python train.py --num_hidden_layers=13 --hidden_size=320 --num_attention_heads=5 --num_key_value_heads=1 --head_dim=64 --intermediate_size=1280 --vocab_size=3082 --hidden_act="swiglu" --norm="rmsnorm" --norm_place="pre" --norm_eps=1e-05 --positions="rope" --rope_theta=10000.0 --rope_fraction=1.0 --qk_norm=false --attn_scale=0.125 --bias="none" --tie_word_embeddings=false --parallel_block=false --init="uniform" --init_std_qkv=0.0227 --init_std_o=0.00446 --init_std_up=0.0227 --init_std_down=0.00223 --optimizer="muon_variant" --learning_rate=0.00602 --lr_mult_down=3.0 --beta1=0.93 --lr_head=0.0114 --max_grad_norm=1.0 --warmup_steps=200 --schedule="cos" --final_lr_fraction=0.0 --batch_tokens=262144 --max_seq_len=384 --doc_mask=true --z_loss=0.0001 --train_tokens=1276000000 --max_steps=4868 --dataset="wikipedia_en"
MLP neurons of a small language model. Each row is named by its layer, matrix (gate and up: input weights; down: output weights) and neuron, and shows model dimensions 192-287. Each number is 500 + 25 x the weight over its row's rms, rounded and kept within 0 to 999. Numbers have three digits each. A neuron's up and down rows have the sign that makes its largest values positive.
After each neuron's rows, "fires before" lists the tokens most often just after its 100 highest values on Wikipedia text that the model never trained on.

L4.gate232:535495511502496493516540532483479470479488526492516508488479507518448494508486450528509543518507486491528492480521506483463500542466529480512510529470496503507484544518501477509505506500456496528479526460449522504546499519495489492477493551480529504448443496515482514499532506497558479512
L4.up232:482506521513515526474512533513492577468476462535488512451467456479477491479498547513511513501491536474535488510489503482486499541494524445517540498483513491483517517538499509496500480532495511500493530503560506464499514494521531502493492539472492509521481484525475522526541509474484476517
L4.down232:522478477489519465528508510472530524486502494532526559475523556526506541482466514480522516499473461456467475508560518484498537493490480469461472481479499513485521503564487496502508511528494467508487521480515516477520484457495439472464521552497536482460474487532502496516513517489517460424
fires before: " ", "er", "ural", "ical", "s"

L7.gate1224:504538541463477468504493539519536483544517483488462494511485491481493492496472510500501485482501482473490476484493498512506504526465499538534489468502460475556511473509473515530454490517476545507471494499532500487522510547529504465460512485502491487507509453533466474494523518487515482498
L7.up1224:475486524485534504494538478485500491530490480510501495505536467517487494509501502476452497472561520534471495518486474539509489494510526514492513476502489530503432495486515461503500474523454562458472435460514471515521501502497512484514500489513521500460502512515505493481539532503547496461
L7.down1224:512556508498527518462473540531500547537460517516513470486496527501507515516487514474505486479499532474483466526502488521461522519484498484456540511479490439500478444540514480508415498484503508512478534497485498495468513523492507526508502477554522483514440547477504468529506502500504478508
fires before: " |", "|", ":", " ", "is", " |\n"

L7.gate296:483497497487458500474513516512489523504482534542521482488470505513514536508503495468458480524513499476493465530445533470473472532496519513492537480511482510498499491509513509469518499497468473496505506456491513498494505506520491503508503479512541529477513505494532501511509531522489475463
L7.up296:494511468455480526496496530490504474496507485492516504494537535521509512455479479500486495523467513488496489429486532511482548459500468513476527485485518490475484466500486530522522484463496515504485508490503502557514508493503516509502484504522557501523447466511509503507526530548492528465
L7.down296:479537494500513497493528520512507507556485517517438501484491496557472471513495499458511489500521520548507470479529494551494539476534511502495552503476471495497480436483485464471470516524510443506490465470465490491513518523548492542536497526497551506483445486520488476471528501476477522516
fires before: " "

L6.gate765:538537510497500542481518508508482455482488473506471496497492465560546471467477525504446497468509513513462519531504484510522514443484497517492496501484462506503475472491479489464485530518491499476518518555532508520537523501492483500465497502511505463481461548504441511458485525482562523489
L6.up765:493488515501554523482517514537470488507469500509484514515532438522555527522518482521540509489477472465488514496518493510497500478521475511512462504552507530501516483502495529508489487498482508482476476560501496477504481476480491510505544531502482486523514516497519497479458477525522466489
L6.down765:550519521504494498527524532485510482496510487510408463529476498524517503517483498480477479473511492521500558497496482535522482484456501525499482538522436519478483504453517495490514509482502460498488527504493477508489516509515469487530480488463494510509522525455461451488495520477515507516
fires before: "==", "===", " The", "B", " In", "In"

L6.gate82:524512486504542505496526539484509566529494489487456520516520536540480515493469492532488539486524523510491514524525523500525451516493467524503530483481528500487461540512504521534458526474497482487509508526528480551480495518467515491489479486447514499505520507486531539497526467517505497551
L6.up82:464519464473499499503507518517486547470521538461455517552503543532482509484474472504502522429481515534503507497514490527475502478517501491479511509473522496481478499493520519534494517533470526525473517474497465508475487469495513497493479516486517522479486513459496503506510480526509489542
L6.down82:484534486494483537507485531534473486530529514527504525497488505507521481510504487540502513519528539535493507503540490435496491488539499532487518529482518461583440471510505485508504487437510521458519512511516501498483518480537507489456538495481510513470492476477512525546497497512502494495
fires before: " ", " the"

L2.gate779:531506482524518539547512494488495472507490480495475523513485490501490528533511459509487498524544514509486491513470479476526490516495510469454499498512532477522461512483506509491492512528492495469463496503533520501570511523519499514507523482502490484472455510472496496488512482486523525527
L2.up779:543576532526466500491507493537475487534456475531429498527526493513487492464507502483549471493511475513476501448520526566498502447468490510516517503474466526499529519487496554521482474509510491519511474485469484486488518483541533514480467522500510466508530460476488532504489485455523563527
L2.down779:543525490501521519491476483550478493507501490461465504508478536495487511497499484527526471474479518499530519517448522464455499495492523528493499515538537465454499485478519534523533469501517531484539516503486489492500517512496512530541503548514497514462514468507478478526547508461479499517
fires before: "-", "==", " The", "P"

L9.gate538:473493497496512508471506538528570497468519501517519505495527509513495486501475512510502450508496546487473509497522535535529503475468491573483504544487527518532499493487469505537486484429517488544504483477501571536494484468450476507533488504544517530494516506489493474482449516491540496500
L9.up538:476492478500497480470525561521514500497546443530481500475501504552487470523466485519492499506546575481534498515476501560511470423485479504494511480531552478452518492509472507515472539468516514506519538458529504509435509463476493454506482467488484526462527496489506507446502523502526478498
L9.down538:507480516531480503496520494452484472571481553532471549564544466464522523477514479470472485539497601491516498498508518506527485450468503536467480497515455514507497522551537502499533472497529483482496513486493488548484519485519501513528484502488499485502484536509507477508501483517478465481
fires before: " |", ":", "–", ")\n"

L9.gate1195:516546520490520515475519480505492518513497497493516505507498516526500472521520507510487452496545501512467485493531472495522513446488471473519477500451474519531537459452470502523488509488500481495527439474481520533499497489514498516473492532488531532476521472491470489518489508536477478490
L9.up1195:472495487474528529480532500549502480498536544488495479523464541489461485489462494457545488529456521463487560534502503502523446463485534519488496511468528505442504519502504481513440511474548481496483490511479499483467496471520510522463506481476494532463519487545482510554511478475476511473
L9.down1195:524543522447474478483498488500476519520509533496537442498525516491499469486520495485498466441502534538492500521512522495499527454512511496505490489522464504502520476510513492505497503448475466488507490528474485529481511504508499492542500496476485429472484519471492534519489502505523492481
fires before: " ", ".", "–"

L6.gate602:494475453495500476499526543508510484482476478495495482487503487566502513501477522474473521506501462499498495509483481517513498475499480540491480523526488487513534500496512562539545518497478505490459540559497516466482507495536469471496476506551503498510514535502494512491472528506514515565
L6.up602:553477503537544492543526475542465517472495493552492526527499510515477511475496567551492477498539455511501496478522518494521482442537502487498516503498462511471505505487508476491510497550477492497471544521532498482507522527498530550497496477474500465475506563474459525521498512480485503515
L6.down602:556460450510536499535523488539480533475497480547483495501474499536472490500478544505500505490530555542500501461527508515505505482523523489475480514522483487512507506475515495489502488551466473469470535492516489494505517533496538524498504495508510493479492553488455542525522508503520528477
fires before: "==", "===", "The", "In", "|"

L7.gate429:486514468469468478513502483509507509532498509511514511512473481511515496534507530544510498492530455478484438517491523529481461498523481505472489492497499471487526486487542534485488467499480479422585516482501495471554490490496521498481550481542507475508482496520500472495482506548486439485
L7.up429:484531463482537499445526497475494443522509472527508538511476492526540468521475519513489522492482475505538479510467472533522442500506505505495450530523526531528515472525453531465512512544474485542521524463437488468445470487500464478455499511520524524495515506497491511464506504515490512532
L7.down429:508492499476508501488509550487500532489480483490466517508504469489495482529506513515471518489486507439534507498479490506479455519453510493453524499448474513503459476475488465483459489470456464463498474494443534461525486510480503519430500537510523503532441533504516483511488495459463467550
fires before: ":", " |", ";", "==\n\n", " |\n"

L9.gate26:524466487533515490529525512476488535550488500545489529488499526480482536478532474490455469496513495564539486504508506498484473522502505489486496495473496458460506497471474517522551547489518470522478504498490453538491511528515461500509543494516519523522447528463525505482480523495493496548
L9.up26:496542527505484530512486517522490536526465536469487487456521533466473514500480552494520467502521458530537509533478497532483533502524513483525469480498505463469504464533477484515572520556470462464522504489504471490466490505472565514494462468443474529471501496515534455531521523487537494493
L9.down26:497499501537531487540513502518492501560493538512479516462514494470519497491538538488535467448486501480515509495505544503495526482515498509531490473456493487522464498517503492518522481497482501471541487480459484446518498535546533524495509453507529491451512516508535482468501529535493518496
fires before: " ", "als", "1"

L2.gate1248:535519498467490510496450527488507492477485467503505514528500500499513500470450490538475447512477470544510514473485473476498493503474505538529483468521464517484496483553492487495529497475522484534502505509476476511432505479546498514477529443528489538470525535580498484470483462485492422469
L2.up1248:507495498522436478488502522470474494481448492538502482534535453542500523553491516506516523540478502544521509487502493477548473485450477540469490546527500529514471462539500473582528527461513497508518497521533478495495533510488512521504517531503520501522501532492455476458557534495486490484
L2.down1248:492521514511433507470517491517496474490507485536526500518546467519519548509509530486530513540526482496491484488551484469537520521449485530513504490522508520498487476537542487510519485450476465508465524479516455521488532500526470510526507509521491485505485543521488507507525488498510489458
fires before: " |", ".", "et"

L2.gate1021:494484497504517553480483521507499521486480511484505492479494513498485494520443513497491504494475514519485519515491474520464496496508475469495522514440479468499504494495575566475517480515524541510487497502490472508464499479496494519552546451474505531469490463466477483497512499474515476503
L2.up1021:539513496496517494515512511501461530485470504509506549517454495509500497517480482540538506520514477486528531540480477497479531491504490486534528502476515496499500507558513524523445502555490499435505524475533513548484542502520520482548507517477520479524496459506440543495483472487541484534
L2.down1021:512537515453520548493494529517481538521459514532490541497485449516480463494522462516544531498534545516506487472540473533479547500507531529505499501501505506501538516519490507522481493538448466500494502450518468528486537480477525505552547513478510480481509480491462529471512480481531492541
fires before: " |", "|", "ails"

L9.gate721:519530508552501479503536489515493488483496471495514491482470480521555554531508549503496500455534510476503521473512468501506471518490510555475530508483476488507539499507516485518508516524461483502486496578502477497540489551516483545508503509496495492512492461517510491522454450492518502529
L9.up721:511476517497483535511477486509508500512509510485470532494526481528505516467492535524504507529534494508515504558483494530508486518531475486515453472463515498479484496471486498479512501523548440490484501495487486501513505541511454469520467483474469518478493504504527556527557559458474546509
L9.down721:530524509501516480530504492487435519485525480479460558486503475473498462440535518490504494552534549527486452506491487513494503482519490493514520507544530518480557509514479509532515499518496492476471512496479475486523526508502481518478459490462531470474502502490511501491490471503549537456
fires before: "5", "6", "4", "8", "3", "7"

L6.gate1150:477502502520528506505526508548452510502518468493474466485538477559540510482482559463486492446507451517475504517515500480482504491507525487500509503532470473516475498508523531509454477484495529489486525489497489486481533521510470506522488504492528513517491540464464507494505463521504487505
L6.up1150:508502478486514495463520539524484516512529533528461482492518485513528504494463512516467458509489476504480509492512494495534529495484498470474520518503447470491502527507487470529481437497476472512440498535509446491476504509492476517514446530531503542486515508517477503496496499509521462492
L6.down1150:535495481499510467498534497496483486516504532513429529478552492497484497496498487505499523525498557522432496475490522532521502500481511516478481511503496491507509468525487468477492473546494526492472513506485495498497506555521465515457500549499526517518480519482468488511484502454535534474
fires before: "==", " He", " The", " It", " She", " His"

L6.gate1146:490480501510511501497534511488497486454503484516497510503495528490464493487511489535532515532435465497468524506500519493514492487484486496531496457526481489547507514528481518475520488510522474538519495502460525522461506478534491523487499505525515504490502521536470469482467571511509507520
L6.up1146:476468512545522525508486489456518466497461466501466513536495492515542522489532527462543498566472471521478513489491479529458503508497478478526543474521492496546510520502526548464489463487498485519532475479455481502444490486572494459468464552513469477510494489495490513515517520509483518490
L6.down1146:447517476507540502480500486484516483485502501492467491485514526516508517514531478479489562465464579500544512520465499441529557483502500509502518497471519514494493531526498535463497509512474445457507465480473519482487474507537449501545460529535479506453466502510467508489486552501514491459
fires before: " ", " \""

L6.gate557:523541460514517506487505467495513536494473525515559487527509517523547490524548463492468494507472465502493517528510523505547545542498543476511541518536508506504514483473462501530492479504502510465531513487502517532483523486512442475481460515516495491485472518497508494459527532529475512489
L6.up557:506479516519479500441524538516522516465471471515475440489482499506486505487522449547524475495471551478510498504538448509461516498502510468496509490485522504497513495505468518486488480486510500520548465498534446515476488503508488530480461530525517516505462460521526458438521490460474501519
L6.down557:435485488503518557498462495481515554505481496541434534473469483521494494469497414495532527561491613509512460512543483437551529497510474521502510468467520475466528486514459504501519494479500506514535495466513495506467505494507460491484502474496545533478437524509463472486520510484462522458
fires before: " ", "im", " ("

L9.gate915:479505535495532532521510542460493507484526478476536520515518503510497472477509491457526469475487476497481500531489516428518463465538483532525529501501463502515483503472481512494494486499489488491513476519512464548486523496522490503490508516492522470471474527532493484447522478502502526559
L9.up915:497471499512477486554483506494495498503482488506464496504485528546463497516515502505503466458546521501507516499518498508479459488506476535475542518497542530438537536478456482485500500537486446538472498451489494497502501483434471476505581479500510472466500489486534490494516465467463523538
L9.down915:509508478493501521520507493512494477467529503489561529513504542513474546492473515488502529481508544502510515535496537492534499464508499514460534505512510525544524472497518508468512466468495518473467496510460500467478519526511522486520488536492527473448502544512508498522519466516514478506
fires before: " ", " a"

L7.gate1100:477507474493512516523552508501537494478489482516514500479502505558479498535489532519505466514506518480458522436499510532514480514535497512489497506515519493516508493511474524526487481510445505492496540497508526504561521503471521472495506527496495510516466490453464524505513525508526519481
L7.up1100:521517516497542509527463499516508508487530477516491490476457533509484460516482517493486505519525448491504503444446509534536471505481520511479506525558525554499512519465493538524511491499498479503474489499548529517542516497517520505507530503467499495524538520480487514554509476473485539509
L7.down1100:515491483467533494503489507538502489518534464497471468512487505484481479502477489519498490474487515483484490493497488508480514496506497500456491490476518483523492537445530496497486463537458490492483502484535463468498497532466489540492520534515517457521519502483481541521509512517516456473
fires before: "==", "The", "O", "===", "=", "P"

L2.gate245:493523513440542499524544521542507481546471491505511514521499501501474489481485530510505495485499548493485487496503511533495487469525484493485528461455501511449475491442492529485483524481524496512525459563502516498516472502530505494488515484508444505515520501472494513470549532487508504465
L2.up245:503465468490502490520516513481525513531490491544520513503470510467571501509489475514495524476496534506513491498491495518459476524507445496508505494512502510462485477466511488474532497491449488508514502544510517529486496546487487465492514476505459506513502507501495517458513496495510536510
L2.down245:472514533510501481497484549538515485515474486537503430502491443473522457506492493513524456528464508490520489472496514495487501494514470465492523494501524523496512453498508472532515504493484533503493533489528495456499450503488519510489521489465467494473498518513491444469500508471490511536
fires before: " |", " |\n", " |\n\n", "th", ";", " /"

L7.gate300:492457481476519501535512518503536542470483472512451514471455486531428496529457519523464494525520547511485508457491466540524523470507499518457516571543512520486504491464510539505470511553480515465483534510513510506537498502509559514540496501507506479490530544488492506535529521483528498508
L7.up300:501452479520551512453476497499507506526533508487479496488475469505524469476498498531481493482536457526484493505523490513510482477520477482464482546517501508540501508520506472472484477510499518519499552498493480514486523551452525536519497508476509463540512514507459526531511511404540450505
L7.down300:528504502509498487528508512519483490488551500524420487504519493476528476483530498497513512450505557517487515501514506531462483496476532492519449478521466459495494490514505482476536467512489467501494495452457506521492463496506491512489544537511480504501494513475498493485492490481521560471
fires before: "==", "In", "===", "|", ":"

L9.gate1149:560497484472490533535514480492506492490499483473512434512464532511539516501484482473478462464513468500512531500469457514491455515504503510491507513518500490489498572475518502502504489468482490517563505499539475509511509526487483487518513462505508516519530512492504489492505503500499444464
L9.up1149:468475557497469453499495491523544507479519538503453497508546504545510449501519495464460543496560492544480493488476479494507460499521527522496438510518516486494509500491500489539425516467533457527496529529496501454534502472555531480513481475503503470520515496489533483484479471509521524542
L9.down1149:526522483471434512523500514513507521508468521523450465527560530500511446489494476463504488495524481485515489546509524484502486550501423485513585488516535489483515503535450530518492500511506501524516512479460499497486531527504552531476514533517511501454466518525526545535504450533572477476
fires before: "1", "0", "4", "2", "9", "6"

L4.gate821:502478505521502463465523528486499506523484506496511475450496519503539489480482485515486518497469525435468505506544524534500458551494541509463493526507482498474488520441466519460450524513490465498501464481484550501484496510441484513508512489510518462470524535469477543489493502451481465507
L4.up821:514486476484511507432512526531536506511504546517478472511538506505515496468547534562483491470534564496447496497465488522478505476488532513504511531490477513485539512484466513478540502481470490523499498497476504479506541531511520487491498493531483512540500517497533514500526517531459477469
L4.down821:484522475506467468483537500497490538529499489468513507482498552478510482419507503518471448495508484478478458454525515495479489505483544525500520531513491497485521497546515485476499484460512485496518467480449482517454519514491537481515525492469507497515483513499468469511489467472522484491
fires before: " to", "–", ",", ".", " and"

L4.gate97:543485503506493526486518520470488488561511491533481521512511492482469497522456496486520496453504517470489503509481486520485470486480534508504483479523480503518489491508494495493505504495501516502487470504502527431456524498468529509518501515497455496511454543498463453494500505554541521489
L4.up97:508497497482535526435478517476499514452482503497466482523543505482525509486505539515504535496486401522496495526488544547509514500493544495490508489500519472505475489511546481476519510513542524524497469493548505499498472523508477526515523488476496530486489513507487517522514477509522503455
L4.down97:476471465497507490460470496518489475478541521496501472494497521486476499507525481444517502410493561491499505498543519483498481503456478507495501476513502452525540493522525500497511472507526489470484531519528469483471510474443533491528473543461469473452501521501504464484498514520507504515
fires before: ",", ".", "s", " the", " and"

L9.gate562:517473463496477495522467497506519484533470454510510489517534484529529487472495491472476463487486609545515516485480484497507513513518504479438516471483479518474483523505495492454489527485494522531505503504504500481474502483537450505489517448525538528535490481485501507536526497515467530489
L9.up562:524489495496478487477474493506513458486514470555478505518504494499508495458519480512497521503487581499504522512452479500463530464501530466455457497504489549460520466470471524518489466531517498497553505483521511470463515491458519479509500470461507519462510487501570460478548521484512524501
L9.down562:520518536495488503525500514501528488486505519523496556497499534495492472474486485506494525492492713480492472472507496494474522503476531505523501474472492535519517548513512477484479517478493466535552504467473490514479516477502517512496526500511499513541515511499529511476489537467512496431
fires before: " ", " –", " X"

L2.gate304:483534481486536513512503511452559467495510507481484473505497511543526505497461478503482484500468513491520501491517475530489490543525502513487477512442517542521551505491468484488542471506483540553492533496438544517497475519512515514514474513531443511508430557457496483527503541525504524508
L2.up304:489515522462491457510453493498480550509456465549487486526503474488499521493498504527495524485478484493537518537464494491528493519518515471501501483538509544466493472473511517503491519504488480470490490512523486478529534531500480492451513463461517481494560469498506539456520483484472472520
L2.down304:463534558491474513502444483528524522501479489499497501538500480512526524494489466496513512461492502512514531493496486508516489504477484469509502497521532535504548478491490500543516517516511486500445493463513495500522449483457494511467484478476505504546527459468519494481491451507461480541
fires before: " (", ")", "%", " |", " |\n"

L2.gate248:500505506493487510517530498489546480480486446507520488492499488463519491535438516527516525580500511513493513525497474483491475502484520519470544466475507513481526532501570469503499522519491486507475476491465488512462477501546463505531492483501530460482515515504453491527483474536476469501
L2.up248:467493525546488465506513469495494446500471499491520434562525519496488505506468535505506466554519508512479513449496488498483504473500555512528510499499518510426516490523548456485512481499497470504493473499474518499495522543535497496525495497477510471515508512474476446544507520507479495499
L2.down248:458507508540507478550497470543482445524496487512500498516473511479523509482464529512479467507533440522552512475511488482499525495519528486517540492493531512466519507487514500476529506505524474486499489525504513488501503496488493517522484505475447521521488489497518488532481516478494514463
fires before: " States", ".", " ("

L6.gate924:504518474501567525489497502517491483465499511501551459510516518520459510505505488489496492499474549498522541498493520515510507516502539534505488540497483512500496488442493509500454474487524485540533475499554508556499445518494473471494519522488518500508518499555504547530513481474505489507
L6.up924:474500523527530499501458473470499493501531482546535521517481491482473510517502513502483493484496514454530477472492475530554498502465516472476489506509507489469519549483455505451529450491531514509486463440499516469492477479479508472522501515455529483465491483470506500483506493497520466470
L6.down924:503490490487485492480500537461532507506505453495474491503471466513478492522533476497534510465502529481497459527506512537507494518462499511458495535534568513490467506514477490488511502525457494493554504501549468499521495541486502528501532500471539505501495498479527498494532507430548557462
fires before: ",", " the", " of", " a", " they"

L5.gate1077:518501501481474541501516594506496462519472498544456506504509486542465530504524526487457450471526495494474503485485506467510505528497490477505511486489457502457515528497471528525476536456484525538537508497505551484485536517471487520462482521516498516499531536475496548490483481496553487522
L5.up1077:544536559516525455524485524501496518529544519520471506519497475518510459517503509538499511487512456498480529515522503522463483527495511503500516490468510494555516492509455522481534519504482511507511505520578442476467461506496480511469497496530481499494546546475503514519518500506485505495
L5.down1077:571545524497489493524452529519502487500478528480478476484498489548465506505526501484491450483572487477476494522523490486517496473480528465541496517451492498506481497482449519479506516501497513548485542455497488476466486529482511499500522535492503517462542527475550548533495492554488516493
fires before: " ", ":"

L2.gate552:484468507537504527538509543502507479502522478493474531566535459468510507521487543518499541490486511473439504525507424526522534542549485504504500522563477510532457469452474495490512491512506496513502500488522488481454534482504471490501488513490497525534453458521537491499471507528476503492
L2.up552:477451490510508516526523576518458525470475515497527467523497511500518453479502530514500498507491515515495479535470482492510517559500513492495482507497476524485508500468483475517524542510519487482504436510478469471500494488459509448502497523522499465494504483522494518507480484534509526534
L2.down552:507455476495513520525454489489513481565494500471493480498442453493499493469544460532541513532482481479496484502470537475504485495510493492467521524557493490506433486537532492510471476505481538522486517478488477488501482507484477492506496518514508461510488465499546478530551477500485489512
fires before: " |", ".", ",", ";", "–"

L9.gate908:488487512477485516476526451485486486490448547528546502531478509495466475510452522494513500482493479481519545520535489526522498500493534484515495497471523503530533489501515520544489528512481506451527493457484491516501490491490466461482492481497509480462464554499478505533522480519506519473
L9.up908:469518494486545523507529505511447492485505577542499522511522532492512489524503532503520523461512480496514500493501508507477472528503521493516535513487508463502501521506505471514470485446560541526469505501521530450503498498473528529536526478517479497457496481473484479509566490498487503519
L9.down908:480523480477503507452470497524482448528495530526481503511523479501509474508498532540509491519490532504493477473500509507533494489512529478475489492510484505512436515496521511518497506473480523522504442462518479498510531435516513494512495499535502517480502502488497490478519500536482499437
fires before: " ", ",", "ani"

L6.gate125:494520510468497514473493492482505492460464474450497563483504498493497489463466510508479482441512492507533502513487445500517472488538480533482511450531511529506473505524496521489518500534530504503532452477499526486503502507521480475527508521516527465481503511509501516486557546545485487526
L6.up125:456508497516485495479468512490492478499485496499513501480514449466481473496507457486471482510525525547482492471505436497510513482505494509484514451573488455501465505524522499545522570484483505517487504502518500494494502505543463505499482540528494501509532489486498467520486555513460481468
L6.down125:491521475482503508511426471485505459490494488509494491542527493470482473539485475469477524505509503531496491546483519531485532515495480496549472496471522530488478506494506477542498523498529507529476521486501525505514510535525479525506513523445499525499452529454505453503472512511533497514
fires before: " ", " (", "q", "0"

L7.gate489:487507458506457525453487539477533491492476455540520490495499482456503518487506498471509466563484488528499546495546515553518505523513487535471485460500501522505496517551519499462489485482496536481464480504466529515538538510495477527472523440458558493537513466475523504521502529509474476502
L7.up489:495489494470518495485539520538528498517523491514502513526509528507519511460483497450479496480549481498505496491472484481494503495486472489463548535528494533509507454478544509511536489477516547506543503501504512483537501516460484452466488479474488535502471527549497464485517502476546516529
L7.down489:500514488490470531499498531485482539499509515505492539490463505470530504500455533520467530507490529500466534502515435523488535472523521472501484496477508540492488519505477522521510487513433493460488466504456463499515530481518501519513549488479514500528473495511518520533500535502541469496
fires before: " ", " |"

L2.gate172:505529498486473462494487514494520504526523490471534573497489479510559438506532483515506528533469505451513488462482478511473503546468502509499473511532535481508476506451493503460460510490494499505490511483437507505502498504515480491509529513502539529538526504498501464492474463539522532462
L2.up172:498544508466483461495508524519468524493509464521488575548560486518511499508500497527513486516510458535506502525536474452503497489472499525465452504531512515519541476523486485485531487474477514471499495485511550522476503521523483510485459543496492519523519525494464475530493522498487509529
L2.down172:558491476469461508505475502509509500481458483542451552491483455485503463537491480484531491495522533514495493468506494486477508487485531521455491529544520493501532484476504484442510455518498503481499498465511495464486505492526467489528480489527496478503523513453485505505476491514541481471
fires before: "|", "===", " |", "=="

L9.gate4:451510545466487478462482531548464511474492517521494515469501501473468530517443471480514513477468502525496497506567507515504512471532506529493481513520486467450530517466463489487454468481490562505509509508535480506453480527490470472522476464515511534468495518487527499522531505499543529502
L9.up4:473493494507512481507488536534526564509450478487465515483513476467538515547521496505496534527510547508514472511506489476502472528448486456505499513500493469475507492474540497456522468460532512512503475499486520477471520470516515472485500494487501516491492462494543502499510507473486521527
L9.down4:481543495502518506488511491485493488465536492486431495524493488499497529535535485513457492448488630492477510490491522516472465499494515495478539511490516503497473482526519464542531497530528493503520502508497525529536488504506496541498520510460508512500486473426490506523489507485534472466
fires before: " the", ","

L4.gate225:509524526521498471520504481499483473505551533505542432487469474518517509506496506538500462540487460507472499486526522485518484546493454514492537458500529516462501499494516435511478449481460506530513535533494523468459535483528507456509497491501552475544470507526499503475519489491522508491
L4.up225:494515489494524477517522512502501496430485503462507518519443472485498484510521462507544497495478478510477473509460481495548478515517528493491520512494529509477477506521481486462518485490503471496520499507484532497535525499531497529537503530526487479505487471536536528532507544504550474481
L4.down225:511564470501497477484523517503512445499486492509484485507491483468509483535467514516503487519483530511501478519509487511505531486504481509490535505533532513531525512484519491500506476489482485488535533492496553501524515513510469509487504508520509508524468510532486467514503486500508523506
fires before: ".", " |", "–"

L9.gate535:483491491497493536500476511521538492453484482499468508501509475496459484482467512505493447461515508495524544472468502537505531502539502486466532454514522501504504485491474525546511575496494505533541486481536530512519529499486546505517505507485503496520501504521537493513491482552515479490
L9.up535:555517490452489483537510472484522493464512539507460518474484517519483539533545529469514504512476545528499510492481527504507537521466512503492463494494545542515491528537454533532495499493516476522508505517474507491482516490490513510463564553532494461486513471487474558521473501480511523553
L9.down535:519503517499515452478529461508443516500535515519488546509484437479495539493494502474497513525499428514523510488484509521469517523528511493531487487487489495492495521469526524504470510483519494490515502484468499498463530503510500485502518464475507543502521471528523493515476498511526512479
fires before: " ", "1", "8", "4", "th", "2"

L5.gate1131:491502527480520542482461500491548504549481486498460476494525478472501489485483511491513473461452468481498509515518484534502533491493482482479515555456520521538484537519480529501501505511479436513538501530500458498451490516521462491434457565461469529493529521560553494525559471481492478470
L5.up1131:516495543526487505517476532512547487516509503518494466495423463472483490466526445482475461506501495503489496480482508474547492539469512501484523458507507526531533495478440461514493497508471478531487490487572522559518521483516494486475491472524490456548485510507491473512493502504509485498
L5.down1131:533481552506512483489482502525506484526494518511516578558548414505458549500486502498517527504473514483512470524496533545573521502489491482502519531488515499474522492492507538509528502515514534487504531479514490510481536480539525505459440508441497476508537476525534521516491495565505467491
fires before: "0", "1", "2", "ument", "3", "25"

L4.gate1055:502516483492475491514531463545518554520515540496493536534520503556510524498498475469474504512508456520502515545516491511472507468515520478484502477484522492481455510494488504502476530474535491461495483518493494489476460498475520462501478493477504469523475513486508490519467499478496486508
L4.up1055:505549445516469516504490496467472496483526480514477537476477547481443491503470500495503507485486502509559519507476522545473482528459474488475544498521545507541509529495519519474489507463488480497535493507519501504500497499471516550487542474514502490489542505540475527497525520523478469478
L4.down1055:529516486447494497488496498458471523506511476483486541500495465487499493493547473501492494446438552518476490489538531500518493455522436562525554509523539479493497525476531504496495502483507498508520477490491508492488499483439514515483530493482499486493501513501489509492501528450516503535
fires before: " ", " /"

L6.gate955:525484486459523491462512500491503461484511528503511486556524534502521503499463490468508533512497487498529501510466511502523499531490487489517477449510495474487486522488498511505517493480506499448515509524504498519487473509487510490486495458508495492506464505454532470455521534512499542531
L6.up955:513541559456495487516512498510505518479451514488496513495483503500499467515521543502466527496498489493482467496509514524493562503484470506465482524488494537539475512515502515442508523513521493498559478500486523472498486498536492485490470506495504494482510488495496452542485488483541514525
L6.down955:461455543491470477557475474505525508520464495472511487473520522479496505502509484483459475543451557509513474538461479501479504475534512543511494491467475507509458478505499507476497493498478488501503496505501491474557523499478536493510476495504512519520527495541514520504514500525524520521
fires before: " ", " the", " his", "ia"